config.toml
head_dim = 128
activation = "swiglu"
norm_place = "pre"
rope_fraction = 0.5
init_std_o = 0.00392
decay_shape = "linear"
seq_len = 1024
train_tokens = 571800000
MLP neurons of a small language model. Each row is named by its layer, matrix (gate and up: input weights) and neuron, and shows model dimensions 320-447. Each number is 128 + 24 x the weight over its row's rms, rounded and kept within 0 to 255. A neuron's up and down rows have the sign that makes its largest values positive.
After each neuron's rows, "fires in" lists the words (lower case) most often at its 100 highest values on Wikipedia text that the model never trained on.

L5.gate160 [122 205 131 156 159 163 138  97 156 132 107 122 179 131 129 155 164 155 113 112 131 157 127 176 110 107 159 138 120 145  90  93 171 130 148 123 115 161 152 124 147 114 111 181 156 108 124 117 102 106 142  90 115 139 131 145 122 106 139 119  66 152 130 104 105 135 101 141 128 124  84  90 115 108 164 139 180 157 122 133 102 136 152 140 186 108 113 131 120 130 146 127 122 147 103 152 144 111 118 158 130 137 127 112 123  94 117 118 142 127 159 121 118 139 142 134 141 118 137 110 138 106 130 144 148 140 106 114]
L5.up160 [141 111  92 120 149 122 124 156 136 137 159 146 118  92 149 141  75 122  69 137 115 137  99 123 184 143  80 165 103  93 102 139 114  94 135 146 147 118  73 161 144 155 142 107  71 119 134 147 138 129 123 154 132 143 149 112 134 140 154 109 167 123 118 151 152 152 138 164 137 134 106 155 126 159 137 161  67  98 161 125 108 131 134 111  81 105 153 165 116 103 135 139 126 167 156 118 133  89 114 116 123 131 120 156 176 129 149 159 122 118 175 111 152 105 139  94 119 158 150 205  97 151 161 122 123  87  86  75]
fires in: "and"

L5.gate138 [103 145 146 107 157 113 121 119 140 114 140 101 134 119 109 144 142 125 118 173 121 150  88  82  88 115 112 132 146 142 107 175 126 223 143 116 124 145 115 125 176 160 126 124 131 131 120  95 129 104 138 143 100  96 162 156 103 149  95 150 100 133 117 108 148 122 134 126 151 145 160 118 175 118 146 113 126 164 140 136 152 134 116 126 134 129 112 123 116 137 145 135 101 126 184 147 107 147  59 140 124  79 131  84 112 117 149 140  98 109 128 119 125 131 170 148 125 154 160 190 158 123 101 116 122 107 133 121]
L5.up138 [180  98 121 129  96 153 141 118 103  96 145 113 166 159 110 141  71 128 121 149 160 180  97 110  88 113 116 141 114  99 148 120 163  95 126 130 149 126 103  95 187 143 151 159 119 126 126 175 138 114 157  99  89 106 166  97 173 159 124 111 157  60 116 101 137 101 157 149 155 160 114 165 157 157 121 121 128 136 104 126 134 172  87 114 104 142 135 119 124 118 150 131 134 161  79 138 130 118 103 108 173 152 116 116 101 100 126 162 123 111 153 134  74 125 153 152 130 133 145  98 116 100 115 104 120 100  77 151]
fires in: "music", "art", "technologies", "design"

L2.gate267 [138 116 127 118 116  90 181 189 155 128 167 143 156 122  92 148 135  99 109 120 172 143 126  99  97 178 126 146 114 103  91 132 117 188  97 182 127 134 144 120 155 128 119 137 128 108 126 124 172 133 122 116 107 118 141 124 168 136 160 139 151 133 134 109 143 118 157 127 169 150 170 134  78 120 163 168 149 125  72 139 141 182 107 133 133 105 159 111 118 163 175 157 129 117 133 130  88 136 101 164  92 126 127 156 117  90 131 133 135  84 100 126  95 148 149 144 111 119 118 113 136 111 142 136 141 100 112 143]
L2.up267 [146  72  89 121 137 107 124 151 102 168 156 111 129 127 123 100 132 190 135 140 153 158 145 105 101 103  70  99 113 133 171  81 158 117 117 130 110 142 122 124 107 154 120  87 131 134 130 128 130 150  93 156 100 163 132 138 108 171 170 111  75 136 115 154 162 118 120  88 127 113 113 126 130  96 124  95 109 114 138 112 148 117 170  93 152 106 117 149 184 112 138 115 151 117  95 140 158 119 110 123  91 140 129 115 114 123 107 122 145 129 112 147 145 157 124 169 128 130 132 160 145 111 116  99 156 171 134 169]
fires in: "for", "as", "to", "men", "women", "called"

L2.gate1640 [106  84 100  87 115 115 142 146 115  59 160 148  80  97 134 134 138 122 156 134 113  96  65 153 136 172 130 120 140  99 125 143 140 137 118 153 121 103  85 131 108  97 145 151 114 162 107 158 126 138  90 168 112 113 111 140 146  98 115 120 123 129 108 113  92  86 128 108  99 140 118  82 114  93  91  76 161 133 138 149 146 124 112 147 115 143 104  96 121  77 132 146 138 143 100  92 119 209 143 140  93 128 116 148 139 103  84 138 130  98  99 125 102 127 113  98  60 146 131 143 123 105 150 142  85  89  69 164]
L2.up1640 [119 197 138 124 131 103 172 146 143 133 151  85 122 128  97 154 100 143  92 115 149 154 126 118 132 129 133 130 130 148 147 152 146 163 149 108  61 120 146  63 110 104  93 140 123 125 170 113  86 113 117  92 151 113 122 179  90 120 118 131 164 107 166 122 104 167 135 140 109 133  87  78 141 115 129  71 118 132 112 148 113 117 129 140 138  89 139 138 128  95 140 153 104 131 130 128 150 123 114 111  98 132  78 106 125 102  98 133 112 108 131 174  86 139 151 162 191 102 183 126 128 139 141 160  99 119 138 130]
fires in: "award", "awards", "championships", "championship", "cup", "prize"

L2.gate988 [106 162 104 106 109 120 109 134 139 151 131 128 106 155 149  70 128 125 117  98 123 110 109 128 153 113 160 104 136 121 134 126 107 130 112 117 134  95 146 139 104 109 146 144  99 143 117 124 109  90 126 160 106 135 107 136 158 102 111 141  93 123  86  98 152 145 140 153 106 147 115 125  97 159  95 139 111 145  84 126 154  98 140 128 119 134 104 126 103 138  91 141 160 151 134  81 149 130 117 120 157 129 100 132 119 144  97 150 105 134 122 117 121 132  77  95 135 100  93 118 132 137 113 147 114  89 116  99]
L2.up988 [185 124  95 138  90 157 125  99 129 134 110 108 172 157 121  79 118 150 148 141 130 126 105 137 104 141 135 116  72 112 131 116 121 161  69 168 116 113 120 114 108 112 107 139 122 128 127 144 114 105 143 132 124  98 137 129 149 106 102 141 126 135 136 115 123 182 145 138  95 133 153  97 164 159  77 130  91 117 129 137 131 128 138 155 109 124 109 113 139 129  96 153 126 161 134 126 145 130  75 116 147 139 101 130 121 134  83 168  97 145 109  93  88 103  96 114 143 140 156 100 113 147  86 138 164 100 122 103]
fires in: "end", "that", "weekly", "day", "night", "summer"

L2.gate1024 [106  98 136  71 121 133 142 115 102  94 151 111 120 115 126  91 105 141  83 136 105 121 120 170 100 110 125 156 102 103 133 101 163 161 174 158 145 106 158 151 113 107 123 161 114 160 142 119 133 164 130 123 112 110  98  93 132  72 113 163 123 125 122 115 164 121 144 156 123 148 140 186 112 165 127 130 129 107 108 193 103 175 119 176 143 184 145 165 140 123 139 153 145 179 105 122 191 128 176  96 140 123 148 135 122 132 116 147 133 125 139 165  91 144 127 123 112 147 118 150 116 195 133 129 106 148 121 100]
L2.up1024 [122 151 135 141 126 117 116 147 141 177 133 150 122 101 148 119 160 155  96 138 124 106 155 168 113 124 132 131  78 109 156 162 108 144  94 101 140 102 121 120 100 117 109  97 101 124 166 104 144 150 111 137 112 125 121 100 130 120 126 117 121 159 129 184 207 150 133 132 184 144 140 100  84 143 114 122 122 142 103 120  97 123 115 121 132 107 130 110 123 112 157 107 140 120 144 121 181 143  88 132 150 136 117 162 160 126 149 107  95 109 120 119 150 132  95 102 124 143  87 127  82 128 104 103 126 130 111 132]
fires in: "is", "are"

L2.gate863 [156 146 134 108 147 117 174 146  78 131 131  90 147 158 130  92 107 136 104 121 128 107 168 122 135 171  69 108 110 142 119 143 106 112 107 147 109 111 165 124 118  90 129  94 139 174 134 172 106 125 173 141 124 156 137  99 120 135 144 145 141 174 164 149 173 152 121 150 124 115  96 128 122 141 121 137 116 129 130 132 145  77 145 128  92 146 168 128 118 129 101 124 118 172 120 134 123 148 101 104  77 129 136  95 151 163 120  79 110 172 118 107 154 108 157 155 131 122 133 128 133 114 136 125 114  86 154 120]
L2.up863 [116 105 130 118 120 120 121 141 107 153 155 138 132 133  90 147 125  83 113 127 146 153 133 125 115 120 106 128 150 128  97 148 127 144 141 128 113 104 152 141 109 121 155 149 113 170 101 143 185 145 121 136 140 113 108  98 147 126 188 125 141 155 157 133 124 132 103 102 135 140 130  99 122 122 178 161 146 146 122 122  81 125 130 118 169 199 116 163  91  73 129 106 133 101 118 118 124  86 128 146 102 139 120 153 139 115 157 125  90 124 122 146 131 128 137  88 120 109 161 161 132 126 111 138 131 142 118 156]
fires in: "after", "women"

L5.gate588 [ 99 148 140 142 136 112 141 139 125 112 116 109 140  93 131 151 162 129 181 157 108  96 131 148 104 109 115 160 129 187 110 149 130 135 119 143  94 120 134 116 133 125 131 136 139 163 131 130 143 141 130 125 146 130 120 153  98 103 130 160 131 121 123 119 122 117 173 152 129 126 122 109 128 170 180 107 118 123 133 133 168 123 147 145 143 162 138 156 116 126 124  68 170 144 101  93 127 105 123 139 134 120 125 129 159  92 129 146 165  74 132 167 135 168 135 136 143 105 105  95  71 141 149  94 157 189 105 142]
L5.up588 [120  96 134 112 114 156 116 144 103 112 114 132 114 132 109 137 136 137 156 120 121 117  77 122 112 139 140 187 122 103 116 123 115 147 123 137  84 147 114 136 136  72 163 143 110 183 113 158 141 145 115 129 112 135 123 101 131 146  86 133 110 151 101 154 131  86 148 142 140  90 124 110 128 119 119 135 111 135 152 126 115 105 163 134 144 160 126 125 105 104 142 107 109 131  95 131 135 110 141 130 170 128 110 169 118 100 122 143  94 109 117 144  95 128 105 148 140 156 125 137  82 113 129 109 126 133 131 173]
fires in: "to", "that", "of", "by", "which", "between"

L5.gate866 [142 129 132 124 160 129  97 182 133 147 140 132  93 115 115  49 118  60 111 112 109 128 152 123 149 158 123 196 119 134 112 102 115 128  91 174 124 160 131 111 156 114 108 107 118 144 101 101 130 155 157 151 143 124 129 113 170 147 106 100 143 133 131 148 133 127 102 136  73  64 134 149 134 163 118 130 139 119 123 154 147 149 162  88 132 145 168 113 135  95  93 122 102 147 106 151 141 170 132  76 137 131 145 126 131 161 120 150  95 122 147 151 144 197 142 146 142 147  75 140 154  64 120 142 121 134 152 116]
L5.up866 [113 123 142 132 137 152 115 154 153 164 130 118 124 129 132 138 139 132 146 124 123 130 127 113 122  97  73  96 126 155 125  77 130 109 177 119 132 121 109 110 130  95 143 129 104 166  98 118 132 157 137 112  90 144 143 182  72 107 129  87  99 140 139 115 138 162  87 105  89 133 153 103 144 129 123 160 140 151 122  75 141  86 144 170 121 131  82 105  83 162 143 161 111 162 127 110 149 144  65 126  91 115 109 101  86 154 104 157 102 129 122 137 125 139  83  92 119 160 124 136 120  93 135 150 122 119  68 112]
fires in: "was", "is"

L2.gate446 [137 128 134 110  95  75 113 164 150 106  97 122 132  99 149 141 146 155 122 149 164 112 137  81 137 140 145 174 136 155 147 121 118 135 122 130 102 111 142 154 131 121 132 137 126 168 129  69 178 102 158 141 189 144  97 140  87 139 150 120 101 180 109 129  83 162 117 159 144 114 103 154 175 116 133 117 161 134 121 124 119 124 133 121 152 166 142 164 134 104 154 192  89 124 127 159 135 153 104 113 119 143 174 144 154 116 134 118 131 129 126 129 132 116  87 133 137 121 109 139 114 170 150 119  81 165 106 175]
L2.up446 [164 120 126  83 133 141 136 139 112 110 141 134 151 147  97 103 108 126 112 165 179 141 136 126 144 138 111  99 144 104 112 107  92 127 106 110 122 167 123 119 166 141 123 110 138 160 107 127  81 144 118 102 137 112 130  94 118 109 178 153 121 147 169 191 188 134 182 142 146 169  89 116 111 109 125 144 124 154 111 108 131 106 107 102 115 143 122 140 129 109 116 113 109 133 128 105 156 165 121 109 170 134 110 130  96 132 121 126 100 125 128 145 148 130 118 137 121 111 186 134 123 103  93 159 160 147 113  88]
fires in: "they", "them"

L5.gate1005 [117 158 123  97 140 125  86 114 161  95  94 155 172 176  79 112 138 134  86 133  90 122 117 135  86 157 167 154 108 144 120 110 208 148 174 136 104 135 156 136 106 134 127 165 144 123 139 134 148 137  94 119 135 144 124  98 104 121  71 133 125 113 150 158 105 169 120  86 107 115 157 122 123 150 111 131 111 104 142  81 134 186 144 178 115 109  90 144 104 170 134 112  95 140 138 109 128 146 155 108 125 129 129 129 123 140  82 147 119 130 100 116 123 162 167 100 121 152 166 124  69 139 111 104 121 140 159 123]
L5.up1005 [161 148 183  85 146  88 159 159 108 171 167 113 152 170 129 122 159 125 109 156 105  99 195 113 105 147 126 150 131 164 109 123 156 130 165 174 137 117 130 123 148  97 150 137 138 150 104 136 116 162 118 145 155 199 155 128  74 134  84 137 140 108 154 157 113 145 117 121 133  95 125 121 152 158 143  92 124 104 110 118  70 108 173 139 160 131 131 122 142 119 135 108 125 129 139 174 113 115 112 129 164 127 102 129 143 146 150 138 104  99 146 156 170 142 164 134 120 126 113 113 139 116 104 123 126  97 122 131]
fires in: "of", "is", "was", "real", "s", "gačić"

L2.gate945 [ 90 107 135 149 117 132  91 181 135 154 116 117 145 142  93 138 114  91 183 105 125 136 137 111  96 126 128 114 166 153 129 131 102 107 159 123 103  80  93 149 100 135  91 142 119 144 124 124 144 176 153 122 113 138 135 109 157  97 130 115 123 135 167 146 135 117 183 109 171 151 149 135 166 120 128 165 127 107 140 106 147 150 132  99 134 118 175 145 174 100 126  96 109 133 166 160 128 142 123 151 111 171  72 130 149 117 117 100 123  65 102 111 107 163 160 102 122 105 131  97 150 120 115 117 142 178 141 150]
L2.up945 [ 99 130 131 127  92 108 133 100 172 142 113 123 106  95 143 161 102 124 124 168 147 143 125  94 141 109 120 109 113 151  81 111 110 119 152 117  90 106 109  90  97 120 147 116 132 120 157 165 188 156 128 138 127 153 144 125 114 118 152 141 163 160 127 177 146 133 150 127 126 124 164  97 168 158 105  92 117  68 148 110 162 145 154 103 115 105 139 119 164  98 137 139 140 103 116 162 116 136 149 137 122 153 104  88 175 107 120 167 146 111 104 167 102 132 132  78 109 136 112 101 173 120 153 118  95 144 115 166]
fires in: "known", "of", "about", "considered", "selected", "rights"

L2.gate900 [132 125 142 116 137  94 152 148 126 118 133 140 112 118 197 160 112 165 129  95 104 120 128 136 145 137 163 166 158 126 126 104 124 107 114 132 134 120  96 163 146  96  99 107 146 166 119 126  89 141 110 164 124 122 165 150  58  97 131 159 161 183 136 151 132 162 151 124 114 109 147 122 132 107 148 132 124 129 130 102 131 155 102 138 143 119 133 174 143  89 120 128 136 107 166  77 152 161  95 124 115 108 136  85 112 119  81 143 148 133 131 146 102 122 123 134 117 115 100 146  41 129 129 103 116 124 137 149]
L2.up900 [112 128 156 153 114 117 147 137 106 128 141 141  97 131  94 122 189 120 179 109 131 125 146 106 109 131 123 109 130 109 192  96 161  67 130 123 154 102 119 120 171 131 138 115 171 155 113 130 148 138  54 136 110 130 127 122 114 100 136 128 116 128 140 200 146 134 146 124  80 151 158 162 108 116 105 134 146 109 115 135  79 142  97 112 137 144  88  89 186 148 138 120 145 128 151 120 109 131 147 128 116  93 117 105 111 155 154  76 132 117 118 155 110 157 128 134 139 103 126 134 108 139 132 115 110 120 129 121]
fires in: "into", "in", "off", "over", "made", "instead"

L5.gate568 [115 169 113 142 113 104 140 183 136 129 129 113 130 169 113 155 134 150 132 140 152 130 148 125 124 102 146 138 145 125 145 151 157 194 123 100 137 114 170 154 140 133 111 163  93 143 128  77 109 127 125 121 121 151 148 136  60 104 175 145 130  94 104 110 108 109 118 131 178 114 134 139 136 142 120 137 140  78  83 122 139 135 164 118 139 124 149 144  84 133  63  97 107 130 104 149 130 109  90 122 153 107  88 123 153 141 131 135 119 144 118 175 123 119  92 149 190 146 103 107 149  95 116  97 136 140 141 167]
L5.up568 [ 95 115 122 155  84 151 144 129 146  99 100 151 148 133 109 169 117 135 157 108 120 152 108 112 122 137 105 154 116 133 127 156 101 122  98 116 105 153 147 117 146 127 154 184  94  97 171 124 126 164 105 113 113 122 124  80 132 164 109 146 158 104 123 112  73 124 109  97 127 110 128 120 108 143 111 143 144  92  80 108 155 132 136  78 128 130  88 127 126 134 128 140 116  93 125 128 157 145 137 125 134 100 136 141 148 102 140 123 134 137 131 113 157  94 139  73 134 160  98 128 113 119 157 100 121 165 107 122]
fires in: "of", "world", "to", "national"

L5.gate1334 [ 90 151 126  65 112 149 104 163  99 138  90 132 142 143 150 132 114 146 120 102 143 104  87 147  94 119 137 157  83 112 118  98 129 116 109 126 160 113  83 124 138 142 106  97 155 124 110  90 124 164  96 120  96 156 182 117 148 129 123 135 123 101 134 115 141 142  84 148 115 138 153  89 107 151 116 160  90 147 144 130 138 131 141 137 129 158 132 132  94 156 160 106 151 122 134 108  97 117 140 111 119 145 105 100 110 137 105 123 136 137  89 142 151 108 157 137 117 175 110  89 137  76 174 160 105 156  45 127]
L5.up1334 [104 149 133 113 148 123 169 148 106 120 135 167 137 130 115 102 103 116  74 141 140 123  93  98 115 188 145 154 101 143 128 160 133 125 115  86 133 121 147 115 104 116  96 131 126 123 153 111 154 183 130 134  65 121  98 164 140 160 124 122 125 133 137  73 121 154 138 123 173 121  96  90 139 150 152 178 112 158 138 127 166 132 137 150 140  80  76 132 159  96 136 131 159 120 110 140 120 146 128 128 124 131 143 141 112 120 160 185 127 134 134 120 172 126 155 149 165 160  90 114 122 128 115 110 142 140 129 140]
fires in: "be", "was", "been", "being", "died"

L2.gate471 [135 150 135 141 112 123 130 136 137 159 116 103 121 136 143 143 161 128 103  87 107 125  86  95 107 162  90 153 151 143 122 164 137 172 136  97 138 109 123 105 122 117  91 150 111  77 114 111 107  83 138 134 172 128  94 113 134 115  98 134 135 175 143 123 152 164 130 139 129 128 103 146 162 145  90 141 109 200 136 126 112  97 137 113 123 138 121 117 130 105 108 135 126 134 127 120 160 133 145 128 121 122 157 108 149 133 127 100 110 159  92 114 154 111 115  73 162 138 121 123 140 122 157  66 109  70  85  98]
L2.up471 [124 110 138 134 174 124 111 144 182  87 105 143 122 112 143 107 148 120 127 100 122 173 106 135 147 140 120 121 145 145 140 137 152 105 122 119 150 147 123 162 124  96 105 128 141 134 158 134 115 153 152 110  78 100 150  96  99 105 113 162 167 105 113  82 103 142 132 144 159 154 153 141 116 113 126 105 115 132  93 135 138  88 104 112 127 121  99  87 143 147 152 132 125 134 114  92  97 137  81 103 134 129 114 136 147 110  95 120 103  93 141  92 153 136 134 118 128 122 130 148 159 150  73 168 128 111 174 127]
fires in: "of", "wallachia", "marcella"

L2.gate843 [114 150 108 121 126 136  90 119 136 120 158 170 159 161 134 158 144 105 123  90 184  81 111 125 136 133 118 154  97 164 117 137 129 201 156 123 144 127 137 125 107  75 134 135 121 139 155 132 123 130 108 154 127 109 103 155 146 141 173 141 112 132 120 126  60 123 139 120 154 140  91 162 140 132  74 140 120 148  80 143 142 132 154  74 122 170 137 173 137 155 142 130 146  82 120 146 197 110 148 163  99  88 129  85 137  79 114 121  97 113 158 154 126 157 119 123 167  81  75 154 125 130  91 102 147 124 161 107]
L2.up843 [ 93 145 130 108 138 114 105  84 179 115 110 157 157 162 130 131 115 122 126 148 148 173 110 109 152 130 118 112 113 132 133 153  94 153 153 142 171 128 159 159 132 101 183 168 130  95 212 119 113 143  98 122 143 128 137 131 141 148 116  96 123 122 107 170 128  86 118 127 173 123 155 136 135 173  80 154 136 110 146 130 157 105 149  95 137 159  94 138  99 122 137 100 134 127 113 110 169 144 103 124 142 137 127 156 122 103 147 143 106 112 156 130 141 115  96 123 126 192 104 129 125 124 107 133 140 139 163 100]
fires in: "of"

L2.gate1087 [146 154 107 112 100 136 162  41 135 148 136 153 162 137  96  92 116 151 129 145  96 162 118 125 161 172 183  99  92 139 152 124 120 139 124 136  96 118 148  81 134 151 186 179 107 127 140 138  72 114 125 130 110 112 145 113 106 112 142 147  84 149  96 143 142 109 101 131  69 153 109  86 145  92  87 162 131 151 153 115 157 126 101 132 132 105 119 149 123 145 136 161 137  97 162 141 143 129 177 105 129  98 106 112  84  90  94 115 140 118 119  91 127 131 135 106 146 115  90 157 105 133 129 141 113 117 121 163]
L2.up1087 [135 149 162 113  62 110 108 105 124 126 125 175 117 147 104 110 152 119 180 105 159 143 149 124 155 142 138 120 116  90 129 104 171 154 102 154 115 128 117 163 134  98 164 120 131 114 155 165 129  49 118  95 103 138 137 155  95 131 111 134 125 107 105 125  93 119  99 149 142 153 134 152 109 140  75 144  93 121 120  88 142 100 139 139 116 170 110 103 113 133  98 156 121 108 135  93  79 137 125 150 153 171  92 153  97 129 144 123 147 125 130 125  55 122 113 106 145 163 128  99 120 122 153  92 109 149  79 139]
fires in: "that", "for", "weekly", "prompted", "by"

L2.gate342 [113 155 139 115 112 126 118 158 112 146 121 109 123 125  88 140 119 120 160 142 151 162 169  93 118 100  78 152 124 155 105 149 103 145 109 124 124 110 138  81  98 126 139 116 111  84 139 150 122 124 112 112 125 153 136 113 125 105 148  95 119 143 150 133 123 148 169 122 144 144 101 153 145 105  87 145 124 124 145 148 105  85  96 136 105  73 141 107 164 121 157 112 142 136 118 150 122 130 158 171 133 141 137 164 144  77 110 153 117 172 149 139 120 118 126 113 186  99  85 146 124 107 142 110 124 111 129 118]
L2.up342 [145 129 110 124 178 144 114 162 137 123 147 167 151  91 123 127 119  84 131  85  98 172 168  70 153 142  98 134  79 137 179 150 159 173 136 153 140 112 126 130 150 127 121 133 125  99 126 150 175 157 133 120  69 146 154 141 124 132 144 126 151 100 112 128 107 132 115 139 107 163 126  89 126 126 104 125 109 102 145 125 138 104 143 104 125 107 100  99 131 140 175  97 129 122  78 130 140 120 117 147 131 126 140  94 100 138 140 162 109 124 118 157 159 151 124 118 158 138 104 171 108 116  96 187 130 129 150 125]
fires in: "of", "for", "medal"

L2.gate1337 [179  97 107  91 139 151 106  98 139 140  93  82 157 145 127 141 115  81 128 118 164 154 120 152  98 142 101  89 155 149 119 101  98 126 118 133 102 163  74 148 141 115 143 124 122 164 142 117 117  89 119 135 148 152 176 119  56 139 107 148 118 110 160  90 150 130 127 169 131 129 122 161  96 132 106 125  83 149 144 141 139 139 114 117  67 129 146 132 175 120 120 165 127  97  69 168 106  86 111 161 103  95 152 103 139 131 111 149 107 137 139 141 152 103 118 130 172 141 126 113 165 146 108 117 132 127 119 122]
L2.up1337 [162 122 111 163 126 136 159 119  98 132 144 118 110 126 113 162 122  93 131 142  93 146 116 104 110 135 100 153 133 174 168  86 140 134 100 157 133 157 143 125 149 139 139 133 118 128  96 135 108 117 131 133 114 147 148 149 153 112  95 118 185  98 119 133 123 147 129 162 131 130 153 138 136 126 102 159 101 122 140 139  71 134 134  90 141 137 144 129 147 111 140  75 106 134 129 155 121 146 132 131  97 111 130 115 143 145 126 136 131 151 119 122 137 158 122 146 125 162 122 119 117 106 132 154 136 143 146 171]
fires in: "of", "dubai", "trial", "trials", "remembrance"

L2.gate1871 [130 107 137 140 128 129  99 122 149 176 102 109 128 126 128  68 134 158 131  95 128 158 170 123 161 103 101 136 147 159 121 147 145  94 110 192 113 136 117 135  97 130 170 102  54 129 135  99  94 168 167 132 120 136 135  83  85 125 136 125 182 150 134  96 139 140 144 124  94 157 122 118 149 113  86 146 109 146 129 111 172 134 106 156  93 103 118 107  59 105 137 141 111 118  85 123 136 133 130 128 125 120 118 125 105 211 108 129 120 135 104 153 126 119 157 144 109 147  99 155 133 142 162 135 163  79  87 149]
L2.up1871 [ 93 120  99 145 171 136 166 115 175 161  94 162  88  84 136 121 115  91 109  82  76 149 104 140 133 161 163  89 125 132  97 145 149 104 123 126  69 141 133 138 108 122 145 148 100  89 118 126 130 136 166 131 118 121  83  99 152 115 128 179 121 144 127 107 149  96 149 120 160 144 141 179 131 129  85 129  98 143 147 114  97 136 103 155 120 120 127 114 128 114 131 101  96 107  78 129 116 158 102 158 146  88 122 102 175 155 121 115 166 142 102 130  84 133 152 103 142 105 103 130 132 142 130 156 152  64  68 183]
fires in: "red", "black", "of", "bronze", "white", "legion"

L5.gate76 [115 162  94 106 159 134 173 123 121 117 136 153 113 167 137 155 100 162 151 157 103 118 116 108 152 113 168 145 126 120  89  89 169 112 151 120 148 147 137 126 109  91 146 119 132 152 143 101 123 109 143 140 144 156 124 142 140  94 146 117 131 108 120 151 112 128  67 111 149 147 118 153 102 143 134  94 200 125 151 140 125 133 162 134 135  84 165 136 139 144 109 132 149 131 168 103 110 141 139 102 153  95  85 152 140 138 110 100 110  75 138 100 119 118 109 155 144 161 126 149 110 151  81 164 157 117 126 167]
L5.up76 [ 95 126  99 105 155 169  90 100 118 128 169 121 165 163  94 123  83 146  84 133 149 120 151 133 116 139 149  97 109 135 129 115 148 122 139 166 122 115  96 140 136 112 165  51 146 132 101 127 185 169 122 149 154 111 194  96  98  58 121 175 126 119 116 121 172 140 156 157 158 118 132 107 136 125  93 123 113 115 149 142 164 162 132 150 104 148 149 142 103 131 114 143 120 134 130  85 181 100  88 123 129 150  79 154 130 158 129 104 133 134 131 152  96 149  92 118 106 142 150  99  87 165 122 115  97 155  98 140]
fires in: "where", "5", "receptor", "french", "they", "3"

L2.gate1159 [105 103 108 112 120 129 113 106 126 129 130 126 122 124 134 103 124 164 137 126 138 139 109 128 108 121 150 144 108 149 120  77 142 166 117  94 118 101 154 118 115 114 149 133 124 114 121 145 158 100 162 152  99 120  63 113 166 165 170 127  61 145 114 146 139 104 119 156 116 120 134 117 139 125 118 113 132 147 106 130 135 161  98 135 149  83 158 128 116 137 126 107 112  89 133 153 146 142 147 156 131 117 113 120 125 137 150 139 100 140 171 112 120 163 106 117 162 171  93 158 102 143 173  85 112 106 176  92]
L2.up1159 [101 168 130 133  88 143 126 135 117 115 125 110 125 158  94 167 120 109 140 191 152 124 101 126 157 104 119  79 124 158 168 132  92 132 136 146 112 147 118  93 156 149 153 120  88 110 122 136 133 111 157 118 132 115 149 144 132 100 132 140 139  92 107 138 122 117 136 135 136  95 179 149 124 117 115 100 151 105 108 151 135 126 117 139 131 139 144 132 122 117 120 122 167 144  92 143 129 110 116 132 128 141 100 122 118 104 104 176 131 117 165 129 129 169 104 173  99 109 107 140 116 129 177 124 141 115  79  86]
fires in: "history", "music", "culture", "state", "city", "cultural"

L5.gate602 [105  66 132  74 109 148 133 128 129 128 122 117 107 153 148 114 137 150 118 138 124 127 146  96 100 115 111  93 107 135 103 142 182 129 140 162  93 115 132 156 158 153  76 128 154 163 150 115 105 166 106 137 134 131 137 134 137 117 114 121 125 138 176 179  98 122 125 128 130  95 101  78 136 125 114 143 101 132 115 130 115 152 134  90 131  78 158 118 111 110  74 133 126 171 135 124 130 136  71  99 104 150 132 155 133 118 149 147  84 125 134 174 137 126 121 113 118 150 102 152  82 137 105 138  79 130 127 136]
L5.up602 [114 101 130  94 150 166 164  92 134 147 130 133  94 111  86 141 119 129 156 146 114 143 118 127 145 143 112 124  90 154 136 123 158 124 136 122 114 149  58 163 119 149 140 131 131 110 159 149 126 146  93 135 123 148 128 155 102 114  92 101  90 135 143 157 173 138 135 153 125 132 163 130 101 140 121 108 137 114 161 124 123 184 134 147 146 121 107 144 119 141 144 105 176 138 119 118 117 165  94 121 102 132 121 109 109 139 118 124 111 117 124 138 112 113  69 115 121 135 130 142 146 132 128 155  82 104  78  95]
fires in: "are", "is"

L2.gate289 [179 143 159 135 109 139 133 111 156 108 130 147 119 144 193 161 151 160 101 124  90 105 135  97 145 157 134  74  84  61 135 146 137 121 110 145 117 135 120 118  86 161 149 120 115 153 140 121 129 162 106 137 133 113 159 159 114 105 107 131 146 139 101  98 168 183  56 139 122 126 115 123  83 134 118 162  87 134 166 128 165 126 161 117  84 126 162 190 115 110  91 110 169 166 139  97 132 147 144 127 123  85  98 122 141 101 135  88 198 113 109 136 138 110 125  97 110 172  66 129 108  83  92 131  99 119 109 102]
L2.up289 [119 105 161 148 101 150 148 128 146 166 109 176  93 159 119 157 130 113 110 125 119 141  90 116 107 146 106 162 111 108 156 169  80 119  85 146  95 138 105 102  99 125  66 130  77 128 118 123 157 164 139 119 176 133 196  93 128  99  75 100 122 177 160 132 143 115 122 119 132 100 106 130 155  88  99  95 159 122 153 131 125 149 165 140  71 124 143 188 134  92  98 128 160 106 179 137 156 145 129 119 113 103  84 121 159 119 119  88 117 142 130 165 171 130 128 106 161 153 142 115 106 193 100 105  94 112 116 135]
fires in: "are", "were"